Weights of a small GPT-style language model, trained from scratch on English Wikipedia.
Architecture: LayerNorm before each block, learned positions.
Training: a variant of Muon for these matrices, 1134M tokens, 4326 steps.
MLP neurons of a small language model. Each row is named by its layer, matrix (up: input weights; down: output weights) and neuron, and shows model dimensions 256-383. Each number is 128 + 32 x the weight over its row's rms, rounded and kept within 0 to 255. Numbers have three digits each.
A block is one neuron, or neurons of one layer that tend to fire together. After each block is what it responds to, as a language model described it from the Wikipedia text at the highest values.

L4.up523:073098135136105135184125148129131080128130091120153134083124150151171100154140106124126077154170106092198144072094097142140142147164096154093113143137099113153144109140124108084083084156160110063093123151097177101078130127108145155136132106109112126095127128156096093167099167188165140145152171098053174177173170145126091093098148127148146073092117088159083104096149181153158131155133
L4.down523:188113142145146112111128151115131203203114137152139164090168087090147121125112159064150146092145119161121119082109158069096106112131129187141124130124161172156097087145098148195165161141125131139162156124056134177058143103121138086170114101138134096132097093120161163082177083035130086088133147130105141127096058161165124109117095106067127131136143103203122157140170130162130130106122
Responds to: Opening parentheses right after a number in infoboxes and climate tables, like UTC+3 (EEST) or 16.5 (61.7), plus final digit pieces of table figures such as vote counts.

L2.up298:101125118110124162114112106122116112138119099155148130080150149129163103093071118131146131139124099139047125161119151122103138091155145165148144155106080113107119185124113089150164131061103158090152137076149129117190146176186168094077129179125104097119173157118117072143085114198142122100099132096101137198125129112166130176071055080184105122110130181150186100105114163163122119117159
L2.down298:152236142099142117120122215159169136153101132119164135153118122113129079122067167107128098098133069162169178120138144090145128114115120106163073150121137142116122094148138078084102087089105133126137165078093112164099121104126206111083159123077128151123109103120154121156107091147086118127120164144119109150181134136122138103179089125140117197158074136130195190121125149200153195107115
L2.up508:097099124103143165099132129088145132135118133160089110084152168177145091186168156119169189077140154187120129103083153117108050111105165028042114061166110187086154114187097128195130089134122153076124149126101131077145132114112198167158157074118191098118088114118131119089115151127146153061113145119128084152135098175131122091109114092087080146086109133110120170086124202161140121132097
L2.down508:160108127089113128124141091099197132152097112133129146102087107129115130122157137148193109109062081171136161137151058151160095182130128133077110136128126087146100138090127146090101182088165130134115112098174121142117129124183182119131157116125178092197157154106120149082074091172128144194174161090120120146122108151177168154068100086132171110130091110141143115133109169152111144185173
L2.up688:102116096129085089135108094164159140162148142153145099175151135112093075085181131137116145075171143191127126171102137153154174184172132110112162096121126078100134098114184152142124122122141088103132162098118124135106097167133106168145129195160146125109188093153116093084193082116162146151178139138115125136161148057171104179135098111101155105158117143144140176122169159126051106075111
L2.down688:132160165129129160194163179104132156189154107074149113074102117124085177143145088153164095145105125109099151114107081116066183124181085134122128172136121146158175086085153125117156117154145112128147111107128148103109133114137146155165136108100136140129074111086150128148101126090075131136114180171113087120162088160092169172143192187177111103135159134107145129125130077106123181136175
L2.up1270:167096141081170122107099150066194086198090173165137120113129152097091188140072152134178090124138132112160134120110147157100136148151103103128129191119130144135181099124142149133140118068082120107103112111216105159134133132126168135151143115113146171131113088110112092113117110077138142184044143066159111166190088133157177130129121174122112173121134128110178141119172120147190151115110
L2.down1270:135176154141142197138107109100163096193118135096127151170150146130135159125155108169168127131123081164163113136137069091050152104170140146187096175135132102126132124097123112116140159086144125106185154165147095173109109136157229094084130133145194146073123129165176103166094117132158162146091072113133203128133162095140146188152102089097114173119105136119097113069119124148129118201104
Responds to: The "= " opening a new Wikipedia article title right after a previous article's list or infobox ends, plus scattered mid-sentence tokens like "or", "ex".

L4.up358:148153099155164162157165163088114079141191142077136147135072107168119106107163162114149163147146109111108139128101136138175169129116138107169094161148148115114088066151114161174193115125132121080136123038099153102105180145137198111157100104157159150121127098101114153118128147134098179176142106189101124141153094101133120150091156086150085142093101073152144103108088074097123142155159
L4.down358:162163189118144082146125077136118118155146079117155183170112111152180122152130086174121163170114118185115149143115170192144053137142172111136105156106112118086099150110151130136137086122112150126122157123107186137133108090170129115148156158153150122133093128150133097181100131105144118167133121115123159118127091165129153114149128165083127098076137185100092136093174122156110081077117
Responds to: Words pointing back to people or things already named, such as both, whom, which and husband's; also opening = of new article titles and infobox labels (Website, Species).

L5.up30:106084164126119103148075095142160137114184139186110159164142091054128114158076071156088167109114112109148159116132080166085080124096116112123138060118136101121098136087069123081167112092163138112113141122144102130104163150156173132142082154065111171073145096095136101139113158114131139173123091106121168158082150091119131083087164109105193098065135174138135086106119160107143136140066
L5.down30:115131113187119130131216148076131135136105158171107121039150148121174144117128081110103151138149099137169104139136131108141137154120140143105155139133143133099159126130137140150147109139122099141124120124086095161133108152181098185171141131076073114132169094120143129079124151130103117142139093098112077128130086159220129076076182106214109108120132164087154116052068156082061143098121
L5.up265:131054139097170191095083105133128117159148102157139177081110057163107162120107164124171097132113080091157143118133138113154113112131067180087103110139173131094131064086125147114051110183163163130068120113114227143141125146159069114138170087106095154097050137131087106137130163184136124098165114132119156099134107102163117185109157106109103131136128113142128057161159127179151126135080
L5.down265:105096172134093057098126088138125134171094135134042098118130100182124173157176130118147159145083124093153106118087162101098077095157098136135163085133130080134151182137109139148096122131090141147106129137133130164157129105174089138171065140121167174109144138056199097125117140052155083141130167100160118159129111179092140162147167125081106157162082080069142086172082101117150149120057
L5.up1389:173163148124208133165072115129198094141119111179190106108121113106112118171133134126114151098143089087122125117092117179128184082111059142130122097128125138172133146095142125149081116117160135156142056159115108166153116189137111110061122131109139097096159156094085071143088115174126156108145161168145181144122157099074105135123129126146075108097090189111134093153104169109074110205126
L5.down1389:140105133140141135105174087098105081129142192140127160119138096099128069169161114146064136142089090138116110159157100087111090150150151179163127108100107189067162102085125148091079129131128060059171172161172165113137092130121161142102060163177165092115065102146129148183119156190180200106142138092165151115111130080135131130185186112122159090136166155147119095162097139093099158126172
L5.up1525:084139118071164118126164136150128078181196140174127208129098084171158172187187139144151132152096120111140084182093080149173131167147140109130116167116124093106063090197068132096149128142178121145128124166112083132129107191144113124128140100123152102120136104066144166069075142147110103119078166075081107204103112083111141098139206156125153124083108133132133147165146254121126126152118
L5.down1525:081147111112123108143116188135145145104132118102096115157101129168155107194132114169115130153136113135109126097118119072132101114098075094195158115135135165094124105138163152103192132128154105194146165110135114108091137141128102158114137128088118110141148153073113174128096093100088160140152130163062162114127078169137120093157135096102094154125164151165101084129134144096143132167095
Responds to: Unit symbols or slashes directly after a number in tables and infoboxes, such as 20p, 13.5 m, 111.6/km²; also scattered mid-word fragments of names and abbreviations.

L5.up143:139121125127135128165068102166098126116112135125170116103145175120100188123143156134134131209069129108127126114089165160098135077139158138106182181124085134107087051079101083119118057115104136125172111123121115082166060127118143125176125166102125170165089072149136076113148105154171087189169170138158127161126088187143112085121130109143101119169108204174111124110078143163054123148132
L5.down143:120079091135148110172204129135127050097113165148152080133078114089153125149119094132091156158164146136109143110139034122119096089107158098086144163108154101058163088132102095116089169095053156159129155081115126175176077079087160119099121121128142085166148090063106150100148113131093129133145073150124139118150163100126120161125150106128111184124139135151144155077119157098104144098130
L5.up334:135100139073113050104130151176100131100108144198171105104119138182113088078127128136065167085148140092124131138085156085131144149112140160142111139098108138168103116080128101104134162110152089171157170158125146095095111111176157099099184128167056138100133181110098171064147144114138103151100109100175081166121146115159159107125147187129144169136133076188129110185140104155111094107084
L5.down334:126079146123117214089134151126128070096151134124104122174112089087176111150124140089109092122130163102113143114141148135102121081106164129095097095083129077117168120163096167113122166084164145098085159114119128126095180133144086117123128096140126165056185049127111119143076145107132132136090119150153207161102123170133166153111172097153134149161116129076144142131175097147110121107148
L5.up712:189189143129106127188057056164075174183154136148167152150128097177151119131183197148117119120099101139211073070148126158072143127088128173161120093101140076057108054153112145089144085093145183093162091079119118088059155167154208091115151129124067137121062133183132145156154120103129074183131125142115157152142145104116082126155103154105061127146100165151127150151163101162080121105083
L5.down712:170078058141089125099122073158114104107127097181134133094149162131154089130115118115117074129104088146152133195157118134116182183103079183103140136170144184121115057155183191111165091120108139114123109109107115179155135080140137139119109183122143127104100169162142108148113152157117143145069145130123109168135077146127115081139120100117149098154125077186120131100131121125099079110106
L5.up1175:122108151130164118125070134140180130088130111182168128176117124133109162125227068159166110134148149116128132118125237146118136168106143123134105154090119078176150155123140108129127153097130102147100166151137132118100114061164182108119171118129074122156127079115153093127144110149165136158088119087079161104129156109124033074123148126119167132130141147223104119187137080107183139127128
L5.down1175:161068156125150174096109153119090148143154109072129150060159097138159120138095140085085112082124077095138159127177139151120115134054157203096081166122123071114078000137145135103161117135164138153190159124099097127113141133091123183117127105111093172103142216167140099134061169154160123143115193131159134090130124143200101158158110131064139110087116070118089134134108107121150118117113
Responds to: Separators and function words just before a number in tables, infoboxes and census prose, such as "|", "Molar mass:", "and" before 1.20%.